{
  "vocab_size": 4396,
  "qk_norm": false,
  "bias": "all",
  "init": "normal",
  "lr": 0.00119,
  "lr_head": 0.00658,
  "grad_clip": 1.0,
  "dataset": "wikipedia_en"
}
MLP neurons of a small language model. Each row is named by its layer, matrix (up: input weights) and neuron, and shows model dimensions 48-111. Each number is 128 + 32 x the weight over its row's rms, rounded and kept within 0 to 255.
After each neuron's rows, "fires after" lists the tokens most often just before its 100 highest values on Wikipedia text that the model never trained on.

L2.up493 [185  96 122 176 114 149 136 116 136 121 106 189 110 144 131 101 128 166 114 132 124  87 125 143 114 164 171 142  91 158 126 107 144 145 111 152 149 163  61 148 153 133 158 160 131  50  97  71 133 125 155  85 154  39 116 106 133 114 124 180 151 188 116 202]
fires after: "| ", "% ", "F", "|"

L3.up618 [ 81  95 110 124 160 176 187 113  97 178 151 130  76  74 184  98 182 141 116 106 146 141 137  51 120 145  92 141 146 118 125 119 111  90 114  88 165 118 126 157 172 131 108 129 170 138 144 121 117 161  85 166 127 115 116 151 142 160 129  76 100 112 138 152]
fires after: "\n\n", "\n", "|"

L7.up386 [ 98 175 159 132 116  84 149 134 159  96 143 209 147 136  94  96 119 107 168 141 132 104 179 122 142 124 180 118 115 157 117 142  71 172 187  76 115 104 218 127 145 150 156 101  47 150  64 129 156 121 131 133 149 145 115 102 119 109 133 140 109 107 207 143]
fires after: "G", "between ", "c", "C", "of ", "W"

L9.up264 [ 78 141 112 119 138 151 109 146 132 122 155 160 130 110 147 169  92 168 105 136  93 103 138 149 141 159 160 148 205 165 113 199  86 124 146 164 179 150 136  78 118 163 121 121 136 136  87  97 100 138  80 156 118  88 131  76 182  70  72 103 148 126  96  60]
fires after: "2", "3", "1", "No", "23", "37"

L4.up378 [147 103  74 147 157 152 168 150 155 103 107 152 137 144 153 119 109 127 142 146  79 122 151 150 187  64  87 116 124 127 143 171  86 131  69 101 102 177 127 163 139 151 156 136 155 123 121 162 117 128 143  77  69 141  90 138 156 213 127 117 166  78 144 183]
fires after: "| ", "(", "0 ", "L", "5"

L2.up211 [144 150 127 100 127 102 125  90 169 155 105 128 144  52 134  60 141 143 137 100 126 144 176 119 132 141 112 127 152 102 167 135 162 154 110 129 153 148 142  85 137 161 163 109 129  76 131 149 198 162  39  71 109 107  73 143 211 138  88 137 110 136 140 131]
fires after: "| ", ".", "(", ","

L3.up779 [158 108 124 141  99 128 164 107 140 185 138  92 109 154  89 123 160  94 141 103 180 136 135 122 206 116 156 107 203 126 102 139  94  92 111 111 137 119 133  91 141 106 108 159 148 216 143 125 106 167 122 117 110 122 191 127 168 136  92 158 176 132 127 143]
fires after: "| ", ".", ", ", "; ", "- ", "−"

L4.up437 [ 60 125 117 140 146 147 192 113 114 192 155 154  92  89 145 189 115 154 150  96 209 117 107 111  91  71 112 128 120 191 124 132 131  33 139 114 104 163 161 127 162 161 115 121 154 131 119 108 149 161  76 121 183 125  93 111 109 154 124  94  81 103 126  51]
fires after: "==", "\n\n", "== ", ". ", "- ", "=== "

L4.up665 [ 74  54 102 131 109 110 128 149 130 131 189 133 125  97 144 150 127 108  91 127 183 134 126 161 113 157 142 169 105 117  94 113 142 108 192 147 111 132 167 162 137 151  91  79 137 182 126 121 135  37 125 121 130 123 126 155 154 103 154 135 124 104  79 174]
fires after: "M", "G", "C", "F", "R", "S"

L4.up770 [146 154 115 123 109 122 114 132 221 125 181 154 115 107 129 146 117 128 119 133  43 206 132 153 154  73 199 158 135 161 109  88  78 173 140 124 137 162 136 181 161 144 105 174 122 174 151 158 173  74 140 154  87  86 141 127 129 143  95 120  92 149 190 161]
fires after: ", ", "(", "known ", "born "

L3.up205 [148 173 159  68 199 105 176 150 110 140 118 112 119 110 148 151 183 113 142 132  77 108 190 146 112 112  87 166 114 148 116 167 105 119  84  90 131 123  76 139 131 128 168 104 169 155 122  78 106 159 122 131  67 204  86 158 188 132 163 128  81 116 167  84]
fires after: "| ", "- ", "\n\n", "(", ", ", "\n"

L7.up286 [148 152 171 137  43 161 111 124 148 183 103 182 124 133 102 119 137 108 130 137 115 143 101 181 146 129 130 105  35 138 131 173  89 140 151 180  81 172 106 111 141 158 117 136  70 105 121 177  98 155 115 176 111 146 154 165 155 109 140 114 118 176 194 165]
fires after: "be", "He", "w", "de", "h", "go"

L9.up363 [112 182 100 160 166 134 135  87 130 120 144 145 167 135 145 152 161 121  75 105 179 106 132 144 174  93 141 149 123 179 136 156 127 161 138 122 141 167 144 113 151  63 157 142 148 161 105  85 109 136  99 190 106  90 104 154  91 157  86 124 162 154 120  66]
fires after: "in ", "(", "In ", ", "

L4.up50 [127  93 104 149 158  94  79 122 162 165 139 104 147 104 140 180  81 196 131  61  80 102 154 136 142 130 105 174 150 194 141 102 135 126 150 126  88 164  90 195 105 159  93 145 134  96 162 131 137  95 132 155 102  97 117 113 180 107 143 151 116  78 134 133]
fires after: "d", "l", "f", "h", "st", "r"

L3.up758 [135 106 117 143  93 148 107 134  95 149 130 103 118 127  90 136 139  84 116  84  93 131 132  91 111  86 182 146 106 126 102 104 165 155 124  83  90 124 170 115 172 158  60 146 116 164 132 155 132 124  96 188 134 101 189 129 144 132 119 129  97 105 165 162]
fires after: "\n", ", ", "announced ", "\n\n", "Preceded "

L4.up989 [142  88 155 138 133 167  93 103 172 125 170 158 161  90 157 147  70 118 124 145 102 194  93 150  96 108 139 115 136 133 168 111  95 142 167 129 181 117 159 150 148 205  82  90 113  75 170 135 150 137 109 123 152 113 182 139 108 126 133 102 133 119 113 142]
fires after: ", ", "(", "was ", "and ", "is "

L3.up412 [105 149 118  89 129  46 119 156 167 180 123 159  86 155  76 121 166 178  91 106 136 109 105 151 126 131 120 151 171 136 142 145 119  86 210 148 141 119 107 181 164 136 105  98 184 130  99 111 131 101 160 110 150 173 136 140 164 176 148  96 168  86 108 135]
fires after: "S", "C", "J", "N", "F", "Prof"

L4.up786 [133 139 157 167 129 105 151 121 144 153 130 104  97 139  57 186 166 155 115 146 102 166 107 158 137  87 128 174  86  92  50 155 137  76 124 126 168  94 116 119 116 151  94 117 110 170  48  84 121 159 163 130 183 120 155 111 141 180 126  88 167 143  91  93]
fires after: "'", "-", "==", "S", ".", ")"

L2.up996 [168  86 164 148 137 129 105 130 150 125 128 205 176 135 107 197 138  79 151 145 124  90 151 123 146 126 186 129  51 146 124 117 117 131 114  63 131 107 108 147 123 121  90 155 137 127 100 169 174 108 148 109 123 128 104  97 104 131 145 120  71 178 124 160]
fires after: "| ", "(", "1 ", "."

L4.up202 [136 152 101 130 149 113 145 180  94 126 161 172 185 116 167 133 115  81 120 104  88 138 127 109 106  92  89 145  43  71 146 120 119 191  89 190 165 144 143  93  95  87 160 111 124 118 150 173 114 115 144  77  81 131 122 131  92 112 150  91 130 136 133 127]
fires after: "(", "such ", "was ", "is "

L4.up332 [120 135 160 162 131 121 116 119 104 185 130 106  68 157 111 126  84 107 128 122  94 146 144 129 160 156 120  65 162  72 159 148  81 180 154 168  99  65 169 133 185  77 127 189 129 106  93 142 171  45 135 155 123  59 104 144 121 129  98 128  88 124 153  96]
fires after: "| ", "– ", "2", "8 "

L4.up11 [133 140 208 100 185 178 171 151  95 135 159 157 151 145 134 108 140  89  86 130  94 156 117 150 227  96 161 104 136 112 104 130 155 137  67 115 125 166  97 112  78 152 133 117 106 106 111  99 133 120  49 155 120 125 154  79 163 161 181 168 167 112 160 157]
fires after: ". ", "\"", "I ", "'", "\n\n"

L3.up513 [144 127  84 145 112  95 161 126 159 152 135 137 163 156 127 133 151 137 124 133 129  99 176 123  67 115 161 126 143  90  73 103 131  95 160 177 115 168 181  67  94 113 137 128 134  34 133 125 121  79 124  95 101 148 218 145 165 119  84  94 141 121 127 150]
fires after: "| ", " ", "% ", ".", "8 "

L2.up974 [105 123  89 156 115 123 128  80 188 155  81  78 194 132 197  94 162  78 142 122 140 155  72 131 105 108  80 101  64 120 140 124 112  81 149 157 163  93  99 108 123 111 176  88 115  98 136 136  93 165 160 172 134 140 111  81 127  97 150 127 202 148 144 126]
fires after: ".", "| ", "("

L3.up99 [ 61 108 184 102 194 115 113 145 134 174 101 110 185  93 117 194 188 108 114 117 180 186 110 113 136 114 130 126  93 138 139 182 187 105 120 140 206 108 141 135  65 125 102  90 149 145 127  90  76 202  94 123 149 139 146 115 100  76 134  90 197 169  88  96]
fires after: ".", "| "

L4.up730 [117  92 148  79  96 152  93 114 109 166 115 151 123  85 144 102 129 145 131 126 121 138 171  80  84  85 131 115 138 156 109  85 178  47 118 143 107 120 153  74 143 186  85 132  75 106  83 106 125 174 149 147  34 136  82 123 169 125 136 117 142  60 113 166]
fires after: "\n", "′"

L7.up972 [158  78 129  81 166  95 138 118 145 153  95 127 131 117 101 174 120 133 135 179 152  77 144  83 173 136  49 119  95  87 146 100  78 135 104 117 124 106 149  95 137  99 151  80 114 132 145 122 142 120 164  56 123 144 179 105 148 128 154 152 171 149 140 159]
fires after: "'", "to "

L7.up301 [157 124 142 157 152  94 137  86 147 183 144 175 162 126 111  78 141 131 111 152  84 134 146  83 164 106 121 138 114 120 109 117 105 102 145 124 102 130 147  89 141 118 198 137 155 141  84 183 111 102 147  82 152 167  98 136 149 140 200 159 139  72 117 189]
fires after: "| ", "de", "n", "e", "- ", "in "

L4.up602 [150  90 119 138 170 105 186 130 164 190 145 153 112 144 113  97 151 109 175 129 115 111 146 148 126 136  95 123 134  84 141 108 103 120 167 164 153 111 188 132 101 140  69 105 102 141 119 125 107  95 119 108  93  94 170  95 172 104 101 148 121 109 119 174]
fires after: "| ", ". ", "X ", "8 ", "9 "

L3.up388 [100  72 111  58 139 129 141 147 183  87 127 156 119 104 110  90 152  75 121  98 106 104 195  96 150 187 150 191 118 149 121 161 167 152  90 120 144  88 130 118 129  93 118 161 147 178 122 147 149 174  91 134 109 154 163 145 134 130 112 108 134 179 177  87]
fires after: "| ", ", ", "(", "P"

L7.up91 [ 96 107 231 112 156 142 172  76 122  85 176 150 197 124 156 108  93 103 159 177 172 116 160  92 191  95  90  77 150 101 162 163 113  77 161  93 132 126 156 158 122 188 171 140 157 122 154 108 135 130 117 145 151 144 159 129 108 100 119 121 178 132 138 137]
fires after: "the ", "The ", "| ", "a ", "con"

L3.up1001 [127 118 136 102 135  99 170 136 121 172 111 100 132 129 133 155 159 144 154  80  90 126 159  86 139  99 104 142 103 175 209 145 145  28 127 117 127  58 108 128 180 192 112 147  96 177 180 124 151 137  94 188 145  47 110 150 188  95  71  68 166 149 163 109]
fires after: "| ", "; "

L7.up78 [100  59 165 135  89  91 147 132 153 123 143 149 157 146 160 140 117 148 175  81 148 114  98  90  91 100 196 146 125 120 150 171  89 103 182 124 172 164 144 131 132 146 128 122  96 114  72  76 143 157 110  87 130 101  81 123 150 138 127 135 116 105 141  75]
fires after: "| ", ": ", "for ", ".", "the "

L3.up79 [182 151 149 106 131 121  57 100 139 121 114 125 118 160  62  80 176 114 141  91 143 120 106 148 186 127 130 156 143 106  99 124 156 118 124 165 143  91 117 104 148 144  98 123 126 180 105 143  99 132 138 208  56 119 165 112 130 137  59 101  68 232 111 150]
fires after: "(", "| ", "199", ", "

L3.up274 [123  79 118 151 142  83 161 161 150 137 149 170 200 139 131 150 154 152 110 103 190 189 227  93 136 110 155 131 104 160 122 161 137 133 146 107  73 164 164 106 116 186  73 127 112  89 141 146 109 166  98 131 113 122 105  93 165 180 110 141 106 110 160 118]
fires after: "C", ".", "P", "B", "G"

L4.up24 [155 164 147 127 140 154 116  65 118 177 167 105  61 157  88 128 155 123  69  45  85 109 173 146 104  96 198 177  83 190 113 186 143 133 120 184  79 119 153 110 151 107 104 176 112 126 125 164 168 112 111 182  81 106 137  84 137 108  41 129 159 169 156 116]
fires after: "- ", "; ", "| ", ".", "0", ":"

L4.up244 [178 139 145 134 152 122 132 147 137 191  91  99 149 224 125  61 117  72 113 115 124 130 102 111 177 134 125 129 176 117 100 203 110  87 140 174 127 114 153 111 134 138 178 138 161  92  90  98  67  93  93  62 142  90 139 135 162 172 138 100 185  23 172 111]
fires after: "the ", "The ", "to ", "a ", "in "

L4.up813 [137 142 154  68 164  91 116 176 128 123  80 117 140 109 122 148 131 153 143 111 108  95 156 111 155 113 129 142 135 125 166 138 121 112 131 142 180 119 166 130  90 124 154 110 118 117 126 167 101 177  81 123  69 126 191  99 224  88  85 119 141 135 153  53]
fires after: "| ", ".", "−", "-"

L7.up675 [143  96 147 157 111 167 203 110  96 123 141 140  85 149 100  80  71  66 145 156 114 126  94 115  98  63 113 103 134 128 119  92 177  87 163 141 159 171 141 197  98 184 134  96  96  61 124 139  96  25  72 106  55  55 172  98 115 100  76 111 146 171 146 118]
fires after: "| ", "(", "\n"

L7.up840 [133 128 171 121 170 135 125 131 158 146 111 108 130  95 153 105 149 142 136  95 110 106 134 127 150 122 118 112 167 160  86  88 160  93 172 118  84 157  86  36 145 111 135 111 158 139 153 102 129 131 155 109 131 168  98 135 119 149 105  58 140 124  86 153]
fires after: "| ", "; ", "Candidate ", "\n", "% "

L2.up317 [108 162 181 111 134 139 131  94 128 138  85  96 153  86 102 123 149 146  98 141  91 127  84 147 119  87 112 105 116 103 141 137 185 124  71 126 131 104 110  37 145 113 128  58 148 113 119  84 101 169 162 154 166 137 138 179  97 137 125 167 108 120 135  51]
fires after: ".", "==", ":"

L3.up156 [109 119  86 137 129 128 159 116 163  74  92 119  89  90  75 163  98  93 204  98 100 109 214  63 200 148 139 141 120 128 123 106 122 120  94  78 146 164  98  88  79 123 118 132 169 141 136 155 143 137 164  95 154  99 155 113 165 133 197 120  56 132 130  97]
fires after: "| ", ".", "was "

L4.up974 [129 116  95 103 115 139 139 138 184 120 143 129 125 143 120  93 102 155 181 161 177 146 112  64 119  65 190 119 142 156 160 111 144 121 171 206  67 132 119 163  77 124 112 127  84 179 143  98  94 107  74 123 130 139  71 115 156 123 163 128 167 112 148  82]
fires after: "\n\n", "\n", ". ", " ", "Title "

L9.up117 [169 136 136 105 150 122 169 147 154  41  63 123 179 159 179  84  93 128 131 101 130 174 124 127 143 108 158 135 146 110 123 176 171 138 137 107 139 152 106 194 107 126 158 191 132 174 130 130 155 120  46 102 102 156 154 117 162 121 171 114 138 155  78  87]
fires after: ", ", ". ", "\n\n", "the ", "The ", "a "

L4.up550 [122 111  90 126 128 168 101 165 132 177 130 114 151 107  57  94 175  95 198  97 132 167  80  99  86 132 128 136 125 131 120 101 122 131 102 120 152 125 128 121 106 151 159 114 181  61 127 158 154  34  90  83 127 108  94 160 129  43 145  86 140 129  92 161]
fires after: "the ", "| ", "in ", ", ", "to "

L2.up592 [120 130 132  84  54 157 152 116 153 112 177 153 136 147 119 174 144 170 119  54 108 141  98 167 125 154 122 195 152 210 157 131 133 173 114 104 120 130 178 122 119 133 110 162 132 128 173 102  74 124 151 137 115 102 117 169 108 121 101 156 110 182 162 128]
fires after: ", ", "was ", ". ", "Preceded ", "Succeeded ", "- "

L4.up476 [ 74 141 133 129 108 152  82 161  94 123 146 126 150  34 165  95 146 109 161 135 137 143 139 103  71 127 101 136 169 158 127 129  85 144  97 126 163  86 111 132 138 105 186 110 112 102 113  81  80 161 135 101 152 126 148 130 110 172 151 147 129 135 186 121]
fires after: "the ", "a ", "er"

L9.up708 [156 131 100 120 165 138 128 111 118 121 110 196 119 155 115 179 102 149 116 119 152 149 141 159 138  87 130 100 154 162 131 156  94 200 149 107  56 148  97  66 148 155 127 169  70 113 152 133 110 115 166 124  64  92 148 139 156 163 122 112 134 129 158  81]
fires after: "h", "w", "H", "sh", "k", "W"

L3.up154 [151 182 154 113 149 127 187 182 134 171 108 118  69 148 106 116 131 103 110 100 105 158 101  83 171 160 126 101  77 112 163  51 102 107 125 149 186 160 130 140 127  68 138 102 126  94  91 116  90 167 124 128 185 123  55  92 174 202 140 189 162  96  69 167]
fires after: "the ", "The ", "| "

L4.up959 [108  42 120 131 121 171 169 105  30 178 115 100 137  96 131  79 170 105 115 138 139 147  96  83  72 103  90 118  93 125 139 112  90 121 165 118 127 144  87  88  97 128 164  68 151 124 127 116 147 199 127 106  73 131  96 160 134 129 126  69  88 138 129 170]
fires after: "the ", "The "

L2.up636 [170 120 142 183 113 216  96 167 118 103  96 105 115  76 166 176  91  69 136 144 124 136 211 104 128 105 143 134 117 138 130  55 143  93 139 106 110 178 112  92  96 146 123 195 146  89 124  84 110 120 109  91 159 167  94 150  50 123 174 113 148 164 127 178]
fires after: "| ", "F", "\n", "R", "2"

L4.up460 [101 117 108 137  93 138 137 133 163 214 127 132  94 120  89  95 183 118 132 108  79 166 120  90 201 112 129  83 102 125 113  39  46 149 118 139 136 145 123 140  87 162 126 125 148 147  93 123 141 169 167 120 100  77 101  79 100 116 103 131 114 188 158 112]
fires after: "| ", "; "

L4.up997 [107 147 101 100 144 164 144 135 161 147 139 164 157 168 131 142 131 116 175  88  62 150 121  58 149 111  96 115 176  70 165  91 128 186 127 184 139  92 104 135 145 137 111  91 145 136 206  90 139  84  87  60  98  79 101 137  99 126 157 131  72 129 127 104]
fires after: "was ", "is ", "were ", "been ", "be ", ", "

L7.up911 [141 130 131 155 149 106  84 117 155 142  84 135 141 122 102  99 101 168 139 123 155 147 161  95 142 137 157 187 148 108 140  97  96 139 126 117 115 109  66 173 110 148 150 149 149 150 119 115 154 113 120  70 109 135 145 108  85 128 104 126  82 136 195 135]
fires after: "dr", "h", "bl", "Dr", "der", "l"

L3.up839 [149 121 140 157 143 113 134 143 163 128  63 113 127 137 123 129 109 110 134 131 102  68 165  99 120 116 192 140 155  95 166 138 139 136 135 201  44 137  80 171 106 120  87 123 101 150 109 157  94 123  88  72 104 135  97 132 120 106 118 112 125 112 149  88]
fires after: "| ", "\n", "-", "i", ": "

L4.up996 [102 102  85 150 108  81 141  81 128  61 158 182 114 135 136  69 172 110  81 116  87 145 106  95 132  60 159 114 127 136 103 153 161 121 103  97 115 138 134 207 139 112  72 164  89 160 102 160 109 146  87 172 184 159 125  95 149 148 152 172 133  94 107 185]
fires after: "\n", "\n\n"

L7.up223 [152 143 209 135 102 148 118 149 186 135 162 109 146 111 123 136  65 143  71 130 130 118 173 107 154 148 145 145 129 171 121 114 109 135  94  81 173 128  66 164 100  92  96 139  97  80 131 155 101 119 105  69 163 126 105 122 169 133 126  86  96  88 113 109]
fires after: "f", ":", "r", "(", "le", "i"

L7.up1003 [125  94 120 109 137 127  85 210 157 110 133 148 135 171 118 145  72 153 141 143  89 109 129  74 134 162 164 107 127  99 149 149 159  86 195  84  83 143 146 131 129  64 116 118 124  56 146 158 150  92 117  86 128  87  95 171  86 118 151 178 164 102 113 124]
fires after: "F", "f", "Si", "E", "Me"

L3.up366 [131 120 151  95 158 136  96 157 187 143 143 166  78 133  71 118 131 115 157  69 118 151 140 143 126 127  96  84 150 121  97 128 158 109 147 163  74 131 139  56 135 178 130 156 159 192 144 117 101 176 142 132 148 102  99 132 135 167 143 192 168 124 131 149]
fires after: ".", "% ", "/"

L7.up806 [ 96 100 137 119 100 105 152 167 175 131 113 118 128 155  99 108 103 134  57 140 103 147 120  80 181 117 141 118 126 145 179 142  89 112 117 156 108 141 159 168  92  98 184 154 143 130  99 168 126 123 128  76 125 125 141 133 138 152 132 153 166  89 125  78]
fires after: "the "

L2.up587 [102  93  94 133 135 139 147 151 109 136 155 125 110 150 105 135 171 127 120 128 122 211 141 130 161 127 108 156 121  90 119 115 135 160 115 105  95 131 144 143  79 136 136  57 170 153 119 128 182 101 124 136 120 110 154 147 123 195  90 148 136 148 105 111]
fires after: "\n", "\n\n", ") "

L3.up463 [118  89 141 120 118 189 120 114 132 116  96 137 141 184 122 105  93 135 119 145 207 157  37  86 150 129 176 125 126 128 116 143 115 159 129  93 152 107 151 141 177 150 135 183 217 210 160 179 139 167 152 120 159  77 145 166 116 161 123 136 140 163 147 137]
fires after: ", ", ". ", "- ", "s"

L4.up284 [100 161 141 128 149  87 162 145 170  40 140 132 123 120  94 125 147 130 121 140 185  91 119 163 204  87 155 127 120 103 120  97 144 151 102  75 149  67 175 156 157 101 129 122 136 130 111  89 133  75  96 146 153 133 137 129  77 125 109 104  83 161 158 101]
fires after: ".", "Label", "s", "(", ", ", ": "

L4.up295 [ 89 209  69 121 103 156 127  80 213 180 154 199 148 130 176  62 109 152 161 149 149 141 159 110  89 123 182 135 111  54 153 145 106 156 120 113 115 179 177 156 133 108 158 112 148 133 142 161 166 157 105 155  97 146 124 100 136 128  97 131 124 134 134 196]
fires after: ", ", ". ", ": "

L4.up153 [125 152  56 164  95 157 134 168 136 132  96 126 148 150 111 147 163  75  98 162 118 140  93  95  89  94 109  86 143 188 139 183 152 146 112  77 172 160  97 137 182 143 126 140 103  99 132 139 113 117 122 155  75  95 103 171 157 139 120 156  78 142 132 102]
fires after: "O", "B", "I", "Mc", "S", "T"

L3.up829 [180 125 156 103 108 167 186  88 164 151 142 146 117 140 134 113 169  88 190 117 130  92 127 185  61 174  92  93 137 153 151 149  95 102  72  97 140 102 147  93 126 158 125 120 179 114  70  55 113 170 145 106 130 123  92 138 159 194  95 125 165  99 206 141]
fires after: "| ", "3", "the ", "5"

L7.up60 [143 126  95 140  91  84 128 129 122  91 158 120  64 102 134  61  54 124  61 152 181 135 118  87 124 194 168 118 119 124 130  75  83 149 157 109 196 141 150 129 174 109 118  91 148  94 124 193  84 115 134 110 156 155 119 119 100 118 138 177 171  57 137 124]
fires after: "F", "ig", "f", "t", "For"

L9.up420 [ 81  77  92 165 119 131 108 136  90 169 139 139 129 133 165  90 117  78 169 158 121 108  95 149 221 166 138 134 152  76 134 173 148 150 137 109 124 156 173 121 164 140  93 161 135 114  97 135 155 152  79 115 180 127 152 105 176 158 102 163 100 137 153  57]
fires after: "3", "4", "was ", "5", "2", "are "

L4.up110 [ 87 153  93 107  84 158 155 125 141 156  47 121 117 182 143 114 117 126 137 152  97 180 165 137 127  92 157 154 102 146 186  93 156 154 107  93 205 112 133  89 152 118  98 133 102 103 130 151 108 178 138 120  74 147 119 102 121 158 160 164  99 118 118 199]
fires after: ", ", "S"

L4.up613 [108  98 191 165  94 112 181 161  61 148 159 171 153 116 166  81 108 162 131 112 151 183 101  95 130 120 159  98 168 161 191  79  84 127 181 106 127 117 134 176 173 141  94  86  94 168 136 116 142  98 141 100 152 126 159  78  94 130  75 108 111 138 140 122]
fires after: ". ", "\n\n", ", "

L4.up736 [121 142 157  89 115 148 103 100  68 159 106  97 144 171 109 150 131 102 146 108  75 129 107  89 143 110 176 137 119 131 126 136 161 160 171 125  63 127 151 116 151  91  90  80 119 174 159 141 115 113 109 205 128 164  95  56 133 126 144 119 105 134 176 102]
fires after: "\n\n", "\n", "Year ", "G "

L7.up427 [ 64  71 176 121 195  86 146 171 134 126  57 180 111 119 178  92 109 123  75 118 203 137 160 180 128 111 126 178 165  93 139 130 117 123 147 221 149 185 156 180 109 125  80  84 103 137 109 130 121 137 117 123 134 104 109  87 118 108 166 112 185 122 170 123]
fires after: "| ", "(", ": ", "- ", ".", "00 "

L7.up686 [110 187 152 122 120 142 117 171 156 105 126 119 141 182 158 109 101  65 163 139  49 184 155 103 181 145  99 142 160 136 111 175 123 119 113 126  72 133 117 154 141  59 117 161 142 138  83 152 144  71 114 111 155 136 167  92 128 127 185 197 157  50  94 159]
fires after: "E", "F", "O", "Bro", "; ", "2"

L4.up556 [114 103  98 146 187 120 127 118 136 148 123  92 198  90 128 114 170 108 167 123 125 124  74 127 134 109 143 125 147  88 134 139 148  79 126 144 160 176 122 137 160 130 162 181 124 134 114 130 166  86 113 143 102 110  85 135 184 122 142 170 101 141 143 156]
fires after: ".", "8", "6", ","

L4.up579 [104 145  65 120 126 155 167 125 149 129 170 171 113  74 144 158 116 101 118 133  89 165 147 108 163  89  89 174 142 118 118 148 129  75 124  95 175 134 179 145 175 120  96 154 127  64 138 111 131 110 141 121 172 122 164 119 120 104 162 100 117 149 162 136]
fires after: ", ", ". ", "(", "\n", "\n\n", "; "

L3.up18 [ 85  85 125 158 111 159 121 106 113 140 180  91 108 127  95 111 149 156 139 140 109  67  74 140 166 173 135 103 110 147 154 180  82 136 144 119 193 171 127 139 141 112 112 141 159 121  88  80 141 121 127 134 134  84 138  69 188 100  91 117 142 130 175 190]
fires after: "the ", "The ", "first "

L3.up697 [157 135 160 159 120 149 111 135 117 162 144 119  77 173 126 165 209  81 157 109 144 176  86  65 170  72 120 159 114 102 108 137 146 107 107 107  27 116 155  92 102 116 110 120 147 172 106 112 172 119  63 168 135 175 201  73 158 145 136 151 189 158 134 131]
fires after: "\"", "\n", "'", "\n\n", "•", "."

L4.up89 [101 150 197 189 144 128 125 107 144 101 111  95 164 132 100  97 123 173 189  85 148  46 153  90 128 105 139  94 143 135 182 161 121 168 161  67 178 184 141 126 113 118  99 112 151 132 127  99 118  81 122 130 154 137  51 153 196 124 109  84  75  95 139 155]
fires after: "the ", "Con"

L4.up306 [ 83 122 124 135 138 145 146 112 154 128 161 155  89  72 151 156 132 123 168 153 114  98 176 123 166  98 106 163 131 115  82 135 102 107 165 108 137 184 127  76 124  81 124  84 154 140 131 120 110  87 111  88  83 117 113 138 100 134  81 140 196 114  92 179]
fires after: "'"

L3.up40 [114 145  76 142 117  69 128  80 122  73  36 105 135 164  78 118 136 133  98 141  50  98 129  81 164 106 187 120 149 167 143 130 129 143 163  93  33 106 119  96 126  90 124 144 101 149 117 146 148 132 143 138 105 220 158 136 177 144 100 151 154 135 145 115]
fires after: "\n\n", "\n", "ch"